Weights of a small transformer language model: width 192, 140M tokens.
MLP neurons of a small language model. Each row is named by its layer, matrix (up: input weights) and neuron, and shows model dimensions 16-143. Each number is 128 + 32 x the weight over its row's rms, rounded and kept within 0 to 255.
Before each neuron's rows, "fires in" lists the words (lower case) most often at its 100 highest values on Wikipedia text that the model never trained on; "fires on" lists the tokens most often at its 100 highest values on Wikipedia text that the model never trained on.

fires in: "in", "on", "born", "by", "from"
fires on: " in", " on", "born", " by", " from"
L6.up381 [124  74 171 115 128 201  48 154 120 168 127 126  68 153  66 119 128 139  97 144 131 165 121 118 138 141 189  92 171 149  90 126 102 160 170 134  87 128 109 120 112 116 149  75 106 157 103  82  99 142 141 149 105  82 136 125 134 131 147  99 204  92 122 125  64  96 113  88 112 114 166 120 161 113 113 129 114 156  99 115 137 148 105 145 125 107 219 122 130 131 110  95 118 114 137  97 114  72 208 139 109  85 143  84 147 147 150 136 198  98 123  87 151 187 170 187  81 154  98 158 149 155  87 153 126 147 115 171]

fires in: "at", "with"
fires on: " at", " At", " with", "With", " With"
L9.up189 [ 85 143 152 198 120 135  94  95 136 239 151 118 145 169  84 217 167  93  87 130 154 110  92 113 167 127 170 115 143 150 135 114 103 132 157 126 120 155 132 119 148 119 143 122 125 139 132 177 172  87 137 166 149 112 138 161 146 153 128  81 106 149 163 111 155  76 138 125 107 163 161 107 105 161  60 147 110 107 168 130 140  86  87 115 191 112 165 145 195 122 146 124 152  78 148 121 111  59  92 106 145  78 119 149  89 159  43 161  75 107 121 153 143 121 105  69 152  86  89 156 152 145 143 131 106 150  90  91]

fires in: "in", "played", "play", "go", "on"
fires on: " in", "go", " played", " play", " go", " on"
L3.up109 [155 107 142 137  92 141  64 126 142 104 140 141 108 120  92 135  88 144 106 132 113 154 106 160 123 159  91  86 110 118 151  94 106 102 135 122  80  80 147  71 144 116 195  92 113 187 104 141 136 127 128 141  48  98 151  93 129 169 137 148 120 130  88 144 140  85 124  98 137 163  76 111  90 101 129  94 159 149 165 123 182 106 138 103  77 126  84  95 131 138 166 147 211 129  70 156 150 124 150 132 100 113  95 101 153 160 155 153 177  67 107  96 146 121 142  78 127  83 147 157 125 166 157 186 157  83 143 159]

fires in: "in", "of", "to", "a"
fires on: " of", " in", " to", " a"
L9.up250 [117 165  92 112 140 121 139  98 153 161 101 143 104 107 135 110 139  82 132  79 136 146 131  40 165 113 103  83  99 120 154 112 122 102 123 148  85 150 134 107 171  64 108 103 108 204 125 108 124 144 125  92  82 129  80 111 121 141 134 133 111 140 127 138  36 125 130 129 124 162 130  81  78 138 164 109 156 144 121 112 175 142 121 150  87 108 118 161 160 114 185 119 190  98 145 129 154 124 162 119 172  98 161 213 165 140 157 191 127 154 139 109 139  53 160 132 123 129  61 110 141 222 138 118 208 142 167 128]

fires in: "the", "its", "his", "a"
fires on: " The", " the", " its", " his", "The", " a"
L5.up659 [114 122 118 122  91  85 118 151 146 118 161 188 173  86 127  87  87 147 215 149 109 136 141 123  90 122 156  87 147  69 179  99 112 164 130 120 159 141 165 210 143  88 131 134 106 123  87 129 146 146 103 139 102  62 102  50 122 149 124 144  70 117 118 185 122 108 156 122  98 121 186 127 161 161 160 169 118 131 138 145 167  81 120 163 137 160 102 105 171 108  96  86 118 126 199 111 176 166 156 161  87 126 154 124  90 132 149 130 171 157 142 168 128 145 174 149 101 107  72  96 129 122  91 128  94 136 131 144]

fires in: "a", "no", "my"
fires on: " a", " no", " My"
L9.up751 [165 100 158 137 169 112 114 181 137  85  34  57 122 133 131 106 159 197 140 129 146 136 127  83  67 132 136 173 114 133  97  97  96 132 111 122 109 124 151 171 143 173 143  95 134 166 107 117 102  75 128 144 167 116 199 140 157 173 186 139  93 139 122  90 103  95 161 139 121 138 129 113 110  81 136 124 165 114 123 141  76 154 117 168 145 133 138 178  44  98 149 159 128  89 150 148 135 152 127 119 102 110 128 154 126 123 173 135 118 165 129 126 120  89 166  91  71  83  85 189 125 137 133 113  99 179 154  86]

fires in: "or", "to"
fires on: " or", " to", " ne", "ly"
L6.up486 [180 139 133 146 101  91 215 137 135 105  70 173 133 125 113  91 117 143 145  96 158 136  93 117  99 143 222 177  70 172  94 128 106 130 131  97 184 145 189 114 130 125  99  67 152 132 155 104 140 175 131 154 141 108 119 116 130 135 124 171 130 148 101 136 110 149 126 100 106  94 156 143 136 119 132 121 173  82 121 137  84 181 131 175  90 185 127 130 143 179 130 159  74 142  98  96 164 125 137 118 170  38 173 126 128 138 156 161 146  88 123 123 127 108 157 125 114 168 122 117  86 117 159 164  72 127 131 158]

fires in: "which", "film", "that", "song", "album"
fires on: " which", " film", " that", " song", " album"
L5.up654 [134  94 140 188 156 176 167  92 152 139 171 129 155 152 145 111 139 150  68 119 129 128  97 164 101 150 124  98  93 104 145  99 151 142 127 100 132 203 148 147 127 124 153  88 131  99 146 114 111 173  89 124 117  91 161  82 181 103 123 150 109  57  68 146  73 154  92 203 155 112 124 130 173 169 126 178 132 131 183 159 151 128 112 188 110 150 208 133  99 133 132 164 121  99 128  88 119 144 147 158 127 158 152 115 125 133  93  83 129 131 130 122 141 141 179 188 134 141 171 119 152 131  56 124  91 135 111 132]

fires in: "and", "of", "or"
fires on: " and", " or", " of"
L3.up96 [134 120 153 172  94  99 154 128 208  73  97 115 108 100  61 101  90 100 132 124 142 148 159  86 116 151  99  94  86 100  70  80 159  80 174 162 105 135 110 131 165 150 126  86 174 118  97  53 103 134  80 142  69 151 124 162 115 173 108  84 152  99 127 191 144 111 148 172 151 119 114 170 106  77 104 141 187 134 163  98  83 149 114  56 144 135 139 204 113 140 145 125 142 126  61 113 187 174 179 135 124 138 136 157 107 138 195 136 116 105 112 111 116 119 107  66 212 112 137 137 179 136 174 162  82 133 102 163]

fires in: "a"
fires on: " a"
L9.up207 [145 203 150 176 147  65 141 100 168  82 157 141 134  82  83  97 167 192 123 189 123 102 141 120 123  90 143  92 129 124 168 109 114 129 130 155 132 149 114 144  70 159 159 112 173 126 124 140 150 123 137  90 114 120 140  90 105 142 142  93  72  74 156 143 123  91 156 115 131 146 159  91 108 134 111 122 131 135 114 160 148  64  76  86  87  86 148 165 128 119 156 154 164 160 147 136 101 143 237 206 129 101  61  75 121 154 140 103  96 122 141 117 111 124 162 116  78  43 127 127 146 148  82 139 190 129 143 161]

fires in: "a", "of", "used", "gave"
fires on: " a", " dist", " of", " used", " gave", "t"
L8.up395 [123 118 161 135 176 114 125 168 123 174 147 145 102 134  52 130 129 130 145 155  81 142 149 104 143  98 109 111 131 154 103 102 122 164 112 122 105  99  79 177 122 181  97  79 130 185 170 130 192 128 141 132  80 101 105 171 142 179 150 130  40 160 156 158 111   6 105 143 118  96 146  99 110 115 180 111 123 135 170 161 222 149 131 128 193  97 148 146 152 102 140 110 105 130 167 102 126 119  87 125 110  79 121 205 125 120 110 111 112 159 159 169 116 137 124  92  59 117 124 166 146 148 174 144 111 112 113 152]

fires in: "has", "to", "by", "of", "that"
fires on: " has", " to", " by", " of", " that"
L6.up108 [120 165 136 136 196 140  64 152 140 137 147 108 159 153  86 177 184  85 116 139  87 148 110 171 121 148 148 159 100 102 125 118 191 156 134 116 175 122  87 156  79 164 111 118 160 150 151 158  92 124  85 125 119 147  71  74 112 158  90  92 114 101 160 114  98 126 117 161 100 166 130 142 125 151 145  81 160 143 134  77 133 129 107 125 118 140  88  94 134  67 137 183 100 162 219 208 125 152 110 187 185 185 113 108 104 134 135  91  91  68 180 148 170 158 144 144  81  81 118  90 107 157 101 113 110 160 152 105]

fires in: "of", "s", "the"
fires on: " of", "s", " the"
L9.up555 [114 116 100 134 144 171 142 101 119 158 203 171 176 147 126 103 192 171 138 104 170 134 107 117  85  92 143 115 140 133 177  80 118 144 133 133 118  62 118 146 111 154  89 146 139 100 149 126 152 159 165 149  72 104  86 113  81 121 131 128 150  92  53 157 117 130  93 148 139 142  93 148  25 139 167 125 145  57 112 159 189 114 188  90 157 139 148 109 191  89 166 101  99 128 163 118 183 157 161 110  62  83 124 189 103 114  99 119 109  67 108 120 139  96 116 123 104  83 139  69 137 125 113  77 185 143 121 156]

fires in: "be", "was", "has", "have", "had", "is"
fires on: " be", " was", " has", " have", " had"
L9.up718 [175 158 203 161 135  44  74 113 114 111 139 154 108 104  88  93 101  40 126 112 147 142 125 109 103 136  98 196 123 106  85 103 127 132 199 116 180 122 142 133 127 124 171  91 123 134 142  94 116 104 137 144 108  59 157 123 214  78 113 106 100 167 111  85  67 197 111 159  97 132 111  84 126 151 119 149 146 105 131 124 151 124 104 144 157 129 172 132 159 139 108 195 111 105 121 134 180 135 158 166 220 100 109 136 123 147 112 139 153 106 110 122 102 141 129 164 126  82 108  62 139 125  71 106  88 163  89 130]

fires in: "most", "many", "some", "several", "2"
fires on: " most", " many", " some", " several", "2"
L9.up563 [135  86 137 148 159 155 102 127 160 113 138 151 126 126 134 154 158 161  88 103  72 105 141 119 108 198 122 103 148 139 134  81 114 140 143 126  92 110  86 115 124 122  94 110 138 167 137 125  99 172 131 135 120 181 178 162 114 181 123 143 141 144 146 159 132 142 158 208 103 129 117 158  50  48 181  94 116 106 101 143 158 152 154 206 150 143  78 142 117  62 151 142 104  72 154 102 160 100 121 152 115 191 114 122 125 132  97 128  98  97 189  93 163 130 126 120 130  47 157 108 173 166 153  52 145 168 153 137]

fires in: "and", "that", "which", "additionally"
fires on: " and", " that", " which", "ally"
L8.up441 [110 148 166 140 135 106 103 186 120  86 100 117 137 151 151 114  50  96 116 130 111 135 157 115  67 159 106 100 152 145 119 147 128 113 151 111 154 151 130 215 159 175 161  91 152  79 112 136 104 190 132 178 113 127 133  52 142  66 145  95 104 111 146  73 141 170  27 108  83 170 138 172 187 147 167 136 118 131 119 141 107 137  88 103 158 118 179 157  74 131 154 108 165  73 143 133 154 138 143 192 166 138 130  96 104 128 117 138 145  94 133 135  71 104 127 171 144 155 116  75 112 215 147 122  94 103  63 109]

fires in: "and", "which", "or", "order"
fires on: " and", " which", " or", " order"
L5.up257 [144  68 102 118  87 116 203  90 110 109  93 173  93 169 117 119 112  99 143 154 119 149 105 145 140 107 140 151 139  97 111 110 107 153 155 100 107 193 136  67 157 164  73  63 176 134  94  56  74 132 134 164 105 105 111 135 131 164  88 175 103 106 117 163 165 109  78 112 102 165 110 112 125 162 204 159 144 122 150 145 113 159  65 127 122 149 116 207  64 136  81 146 114  81 157 155 134 144 106 162 131  99 138 126  99 145 182 132 114 174 132 126 157  78 139  98 131 129 115 173  99 143 158 127 102 125  81 174]

fires in: "the", "york"
fires on: " the", " York"
L5.up714 [158 131 121 154 111 148  83  71 166 145 150 152  74  97 137  95 127 189 157  94  93 118 127  83 143 124 174 124  84 128 135 134  60  98 135 121 131 147 110 166 188 152  84 105 132  78  76 132  68 151 121 155  96  96 184  75 167 170 105 100 143 116 146 209 147 152 100 128 164 129 152 138  96  62 110 182 165 123 111 174 100 167  85 109 130 147  69 153 128 181 160 129 202 106 164  65 126 155 169 154 157 177 154  80 149 155 155 136 135 166 149  92 129 131 115  71 155 132 141 121 182 100 129  69 109 149  94 137]

fires in: "or", "and"
fires on: " or", " and", "ly"
L8.up463 [ 72 112 112 156  71  97 137 135 100 129  88 171 121 103 112  65  62 127 170 126 136 139 162  55 129 156  98 140 138  77  95 133 121 134 142 131 141 179 102 129 144 125 189  92 107 134 153 126 186 149 127 113 108 116 142  91 165 130 124 149 123 191 102 111 127  96  76 150 122 121 146 141 183 101 156 119 133 135 195 153 117 109 101 138 107 112  90  99 135 111 138 125 126 134 121 125  56 123 155 210 156  93 194 148 172 137 187 158  80 160 129 115 129 117 201  86 166 122 122 148  45 149  92 133 107  38 134 151]

fires in: "to", "him", "by", "even", "t"
fires on: " to", " him", " by", " even", "t"
L6.up400 [115 168 107 188 139 173 116  74 142 166 130  69 117 154  88  86 124 108 117 190 133 127 184 162 163 169 176 103 145 142 120 124  89 130 160  42 121 143  93 132  80 127 100 158 123  99  85 118 158 112 160 133 127  77 191 101 159 141 121  98 136 136 151 102 222 143 117  68 130 124 165 153  84 108 147 166 113 188 130 144 111 190  58 177 103  97 163 109 102 175 131 137  97 157 151  88 187 136 126 118 114 185 136 110 101 159 130 143 171  94 127  71 105 113 140  73  84 134 172 132 122 179 106 120 122 106 168  88]

fires in: "and", "second"
fires on: " and", "se"
L3.up665 [129 138 104 130 120 126 119  99 167 108  63 115 183 119  93 134  99  97 161  77 161 149 158  56 142 125 221 166  60  56  96  87 159 164 171 113 180 114 120  95 136 158 112 116 146 118 143 134  70 139  83 136 143 151 152 127 156 175  96  84 149 173 146 118 124  91 137  95  84 162 163 143  83 185 110 162 155  96 145 135 174 146 135 129 126 126 161 121 168 104  99  68 147 109 106 141 136 137 117 148 147 187  90 179 151 119 210 124  88 164 170 131 105 138 129 117 153 120 155 141  89 202  78  72 118  80 168 108]

fires in: "of", "among", "both", "the"
fires on: " of", " among", " both", " the", " all"
L5.up490 [ 88 156  82 127 176 127 149 165 139 119 121 123 122  88 137 126 184 118 176 145 191 124 173  81 119 136 172 168 111 154  86  96 175 121 132 179 168  88 128 172 113 203 101 111 113 112 143 129 121 125 152 119 112 104  57  96  96 173 121 170 125  84 117 160 116 141 138 166 156 168 108 141 116  74  70 142 118 123 201 119  96 153 118 104 150 169 115  81 151 108 103 130  94  89 180 150 157  83 158 110 161  97 146 168 153 145  48 133 117 128  91 116 132  46  81  66 127 143 147 157 144 164 119  85 134 157 153 116]

fires in: "had", "were", "have", "was", "the", "went"
fires on: " had", " were", " have", " was", " went", " came"
L5.up480 [169 136 121 132 152 164 146 163 149 112 187 160 154 154 117  98 158 127 106 187 116 112 124  77 124  72 145 106  88  62 209 126 124 149 118  90 156 148 138 142  55 102 168  81 106 118 154 150 147 120 166  96 158  67 105 131 125 157  97  70  88  94 132  64 139 134 168 110 167 172 133 106 170  90 104 213 146 148  71 125 165 145 165 115 141  87  74 112 111  85 158 114  80 144  98  90 153 148 149 110 145 186 162 163 103  97 151 118  82  96 133 111 104  79 121  89 194  93 118 161 128 142 123 148 125 155  71 132]

fires in: "of", "with", "at", "became", "to", "as"
fires on: " of", " with", " at", " became", " to", " as"
L8.up327 [150 184 106 104 119  96  99 176 117 161 113 122 165 115  94 149 127 104 110 127 119 111 140 129 132  56  98 175 126 134 150  92 195 163 160 152 132 209  91 106 103 187 114 128 129 107 122 136 102 140 121 152 141 123 113 181  91 159 142 128 109  80 152 128  98 167 173 179 104 193 108 127  90 138 101 182 137 144 122 151 153 115 105  89 161 147 122 140 143 114 161  93 137 105  81 144 144 128 195 115 196 110 162 169 111  90 114 127 146  72 128 166 134 127 160 109 130  63 153 138 111 108 134 104 137 189 128  99]

fires in: "the", "his", "father"
fires on: " the", " his", " father"
L8.up454 [ 91 136 129 135 108 170  79 124 175  80 193  90 113  62 112 103 125 150 166 108 123 159  99 101 114  96  85 104 128 101 123  91 114 188 145 159 118  97 139 198 150 114 118 138 154 124  96 128  76  97 112 126 133 119 114  78  76 154 113  86 127 146 149 162 154 192 127 216 120 155  83 181 213 132 117 136 136 111 126 171 140 137 150  91 179  93 167 137 127 153 126 156  98 129 134 129 188 169 121 160 155 128 142 113  83 153 166 105  87 183 159 181  90 124 110 118 128  92 133 126 127 110 154 112 116 124 143  93]

fires in: "as", "of", "by", "an", "including"
fires on: " as", " of", "s", " by", " An", " As"
L8.up392 [117 131 127 175 121 151 162 171 171 206 114 130 151 161 105 110 119 105 115 151 183 113 152 112 116 142 174  81 120 124 103  69 197 118 156 153 101 105 108 160  73 159 102 148 151 116  81  83  83 179  94 149 155  55 123 142 125 147 133 109  95 142  89 129 125 136 141 137 124 123 170 157 156 129 117 185 145 123 122 124 113 168 116 106  98 105 156 167 156 123 147 109  95 105 115 172 129 157 157  38 124 137 103 171 153 136 121  95  95 113 199 187 110 148 112  94  62  62 154 109 127 144 121 109  60 115 107 125]

fires in: "of", "and", "for"
fires on: " of", " and", " for"
L5.up753 [116 155 125 119 186 155 148 195 166 182 153  24 136 168 137 137 102 146 152 130  91  80 148 130  86 167 147 134 130 125  61 150  99 162  95  99 129 181 107 160 133 119 121 122 103 202 121 186 127 157 108 177 120 121 125 101 123 156 129 116  60  77  80  97 115  28 153 141 148 170 121 136 140 153 150  79 120 187 153 137 126  49 119 147 110 117 120 145 104  65  70  90 153 154 118  98 205 127 161 170 118 137 117  95  99 167 145 128  90 170  95 144 102 109 115 138  84 117 155 113 154 142 124 147  98 120  87 102]

fires in: "on", "in", "high", "under"
fires on: " on", " in", " rel", " under", " high"
L3.up670 [150 167 108 107 119 150 103 147 151 136 163 119 150  93 114 197 157 135 132  92 166  85 133 158 153  98 170  98 122 139  76 196 106  93 113 148  95  64  99 136 132  95 155 151 138 118 126 106  60 126  99 119 174 101 112 135 159 144 134  86 134 125 106 106 133 114  91 102  94 121 229  64 118 112 115 127 145 127 136 192 175 104 108  41  40 156  50 104 153 119 128 128 167 109 129 126 187 154 176 138 173 117 160  94 121 123 105 150 100 115 142  86 161 158 116 130  97 118 160 140 142 130 149 168 153 156 113 115]

fires in: "in", "on", "off"
fires on: " in", " on", " In", " off", "In"
L9.up72 [ 81  87 112 136 181 151  78 113  92 146  79 100 136 161  65 124 160 146 114 158 145 101 131 175 142 161 181  84 134  96 204 139 149 104 130 143  81 122  78  84 114 135  96 136 142  90 150 170 124 173 139 102  56 137  78 100 130 117  59 118 123 108 137 162 126 147 117 177 172 149 178  96 132 116 137 105 124 200 141 122 110 127 134 103 126  88 132 151 120 121 132 140 226 155 104 181 186 112 123 135 182  97  80 113 173  88  87 153  97 147 131  92 175 172 112  79  93 120 163 151 157 164 150 148 180 127 170  71]

fires in: "to", "would", "did", "had", "was", "married"
fires on: " to", " would", " did", " had", " was"
L3.up451 [101 115 169 114  92 132 159 110 108 128 154 143 154 124  64 108 144 124 171 124 100 136 181 105 140 139 102 100  59 186 177 151 172 191 103  16 141 129 122 183  77 141 138 139 202 103 128 127 130 130  79  96 118 105 197  91  56 143 163 131  78 117 121 113 142 159 128 159 157 171  85 161 179 190 145 149  38 103 147 118  84 170 164 133 133 102 132 129  74 145 124 100 108 116  94 152 133  88  88 128 164 133 111 174  77 103 127 131 131 142 131 131 100 111 163 165 149  85 137 135 178  89 110 159 163 142 112 115]

fires in: "is", "also", "was"
fires on: " is", " also", " was", "ly"
L6.up628 [138 135 134 177 105 115 128 140 114 140 105  62 149 114  93 102 126  98 168 124 124 147 103 135  89 125 113 126 126  90 121 132 117 135 151 108 156 149 143 164 127 121 173  41 126 112 178 127 135 112 137 207 196  61 135 142 182 149 140 128 135 121 200  71 165 118  89 116 123 155 147 146 206 104  99 190 165 135 136  78  56 115 164 149 106 160 123 150 115 139 146 129 123 103  76 128 116 138 118 146  96 129 158 109 132 145 107 118 111 143 156 150  98 138 103 114 136 183 121 166 134 129  88  94 134 156 146 127]

fires in: "of", "with", "reach", "at"
fires on: " of", " With", "te", " reach", " at"
L5.up366 [ 76 132 156 147 105 139 118 162  87 119 127 147 165 178 116 192 180 103 118 122  89 100 154 169 167 116 106 128  96 136 149 105 137 144 150  85 138 123 173 155 122 135 121 121 146 120 114 156 146  83 141 140 128 119  80  77 164 109 126  92 122  79 196 151 172 114 135 109 117 153  98 106 121 142 140 126 149 128 121  94 181  63 108  67 114  93  97 117 131  66 184 143  96  63 135 178 112 111  60 136 147 140 164 168  78 165 115  83 110 115 109 114 108 128 110 116 108  98 161 155 185 164 172 122 126 150 143 134]

fires in: "two", "several", "many", "three", "four", "some"
fires on: " two", " several", " three", " many", " four", " some"
L5.up579 [126  89 131 113 162 103  51 124 109 214  90 149  81 145  64 159 125 122 119  87 130 160 159 152  94 187 118 101 156 116 146 120 101 174  96 210 135 137 117 105 167 160 186 141 116 104 163 120  96 132  92 168 151 107 102 171 144 123 112 132 158 125 106 116  31 127 136 150  76 113 145  79  65  98 156 118  96 113 132 108 143 157 125 175 109  65 110 120 165 166 130 154 162 123 155  78 107 134 153 155 106  85  86 164  83 160 101 139 112  94 156 138 107  81 127  40 177 104 121  77 183 175 140 130 102 185 117 110]

fires in: "and", "in", "is", "the"
fires on: " and", " in", " is", " h", " comp", " the"
L8.up75 [134  77 111 131 132 139 179 120 114 180  81  90 155 148  84 126 116 111 184 111  95 115  90 136 146 159 173 177 137 111 114 129 124 145 115 151 144  94 121 151 148 161 159 108 127 109 116 128 127 152 108 140 142  93  85 118 148 148 119 166 157 135 116 170 123 161 131 120  57 150 147 142 128 165 178 137 183 123 104  77 167  94  74 167 104 187 135  64  66 141 148 140 164 104 103 103 188 159 126  87 140  89 140 178 141 146 139 161 158 108  44 100  98 119 144 109 166 115  82 147 112 128 126  90 175 118 145  80]

fires in: "and", "which", "who", "she", "he"
fires on: " and", " which", " who", " She", " he"
L8.up391 [131 166 184 141  92 170  84 119 132 112 140 194 149 120 136  63 114 149 124 106 166 174 136 126 109 152 112 101 124  97 126 124 104 147 132 105 181 130 117 119 135 108  83 145 124 108 108 128 138 115 124 170 139  97 126  95 155 115  75 135 122 142 145 138 102 150  85 126 112 128 147 137 142 155 184  92 120 109 169 120 148 131 135 159 144 106 132 158 101 151 164 122  77  93  90 108 123 166 166 117 101  67 174 152 120 121 105 157  87 117 137  97  98 116 131 128 185 106 104 111 113 180 121 168  97 118  90 145]

fires in: "and", "or", "additionally", "meanwhile"
fires on: " and", " or", "ally", "ile"
L8.up413 [158 102  89  87 178  87 170 123 107 161  19 132  66  96 101  88  85 162 211  59 146 179 128 127 128 143 125 137 149 114  69 135 105  95 125 176 199 134  76 107 108 138 140 104 154 112 102 120 128 138 129 151 127 106 110 142 130 161 154 147 100 162 118 167 111 162 141 134  92 173 168 143 120  92 157 164 176 123 176 145  60 131 102  89 108 161 160 132 117 152 157 118 138 120 108  96 130 160 171 180 151 109 174 121  68 107 104 134 131  74  93 115 166 100  90 119 175 177  61 116 105 126 161 111  84  81 133 141]

fires in: "the", "a"
fires on: " the", "The", " The", " a"
L9.up596 [143 136 158 145 117  96 152 113 164 112 116 146 141 148 104 150 123 146 112 132 132 116 101  95 124  96 124  78 150  85 146  90  97 115 147  85 103 100 120 140 174  77 128 144 110 155 136 157 133 169 145 104 154  73 143 122 113 173 119 113 132 182 136 177  88 132 214 130  94 163 156 140 195 195 121 103 188  85 130 131 118 163 144  94 107 169  96 158 160 124 108 146 104 139 144  61 121 155 115 104 120 114 185 168 156 170 151 101 173 151 161 141 157 126 153 138  79  60  79 148 119 173 144  90 201 148  95  91]

fires in: "the"
fires on: " the", "op", "te", "et"
L5.up251 [134 121  74 115 116 136  58 132 152 107 131  77 138 128 139 159 136 138  88 138 122  44 115 159 113 167  97 212  91 111 165  93 163 165 152 159 173 114  72  87 150 131 106 152 172 127 158 123 141 158  97 125 119 139  44  87 174  89 127 152  86 124 141 210 119 166 160 119  98 149 113 180 145 127 110 119 201 111  96 154 120 142  71 141 100 157 112 109  30 133 121 130 189 118 119 148 146 138 148 129  96 153 130 154  98 161  79  96 165 150 111 121 127 168 163 175 145 177 100 171 128  89 138 126 139 108 181 162]

fires in: "by", "with", "at", "of", "to", "from"
fires on: " by", " with", " at", " of", " to", " from"
L9.up448 [ 69 123 127 120 130 107 180 171 103 130 179 211 174 167  78  94 174 151  85 122 132  96 166 168 125 102 149  54  90  73  71 136 175 136 166 138  66 161 173 154 115 166 162 127 106 142 130  93 138 152 123 131 151  70  83 161 155 108 153 104 136 103 152 150 145  96  82 140 146 180  95 155  99 129 167 126 132 148  75  91 153 122 129  83 151 114 115 103 145 119 133  62 138 172 160 119 116 110 117 124 147 144 169 119  92 102  82 120 133  96 141 100 145 113  71  92 158 110  98 163  96 163 167 128 133 146 143 106]

fires in: "the", "his", "s"
fires on: " the", " The", " his", "s"
L8.up43 [118 140 149  56 128 104 131 124 166  96 134 160 135 142  93  53 115 131 161 147 135 126  76  82 114 164 133 103 187  87 141  96  63 144 151 105 175 101 103 158 114 131 150 133 110 108 115 137 171 125 191  86 144 132 112 116 176 118 157 148 105 157 138 234 110 169 143 119 123 117 159 152 135 114  88 132 143  96 125 200 127 141 145 190 186 127 133 124 135 107 153 127  76 147 146 137 155 179 110 130 149 131 157 133 107 148 162 142 181 169 122 162 186  98 166  73 102 104 142  81 110 146 109 129  93 141 130  96]

fires in: "a", "one", "and"
fires on: " a", " one", " and"
L5.up83 [119 135  78 172 131 141 166 121 128 128  82 139 125 133 108 163 205 116 116 105 118 168 164 130  81 111 159 163 129 109 130 102 101 133 151 173  68 107  64 118 113 117 134 127 109 138 175 171 148 175 107  63  90  96 173 128 100 160 113 167 174 151 144 183 129 134 144 163  91 173 141 161  91 130 103 101 118 124 147  88  92  94 130 113  68 127 105 106  93  93  59 152 192 127 162 111 112 173 134 150 165 148 105 109 140 132 219 128 148 156 142 152 138 127 153 137 127 108 116 188 108 140  82 120 101  77 127 133]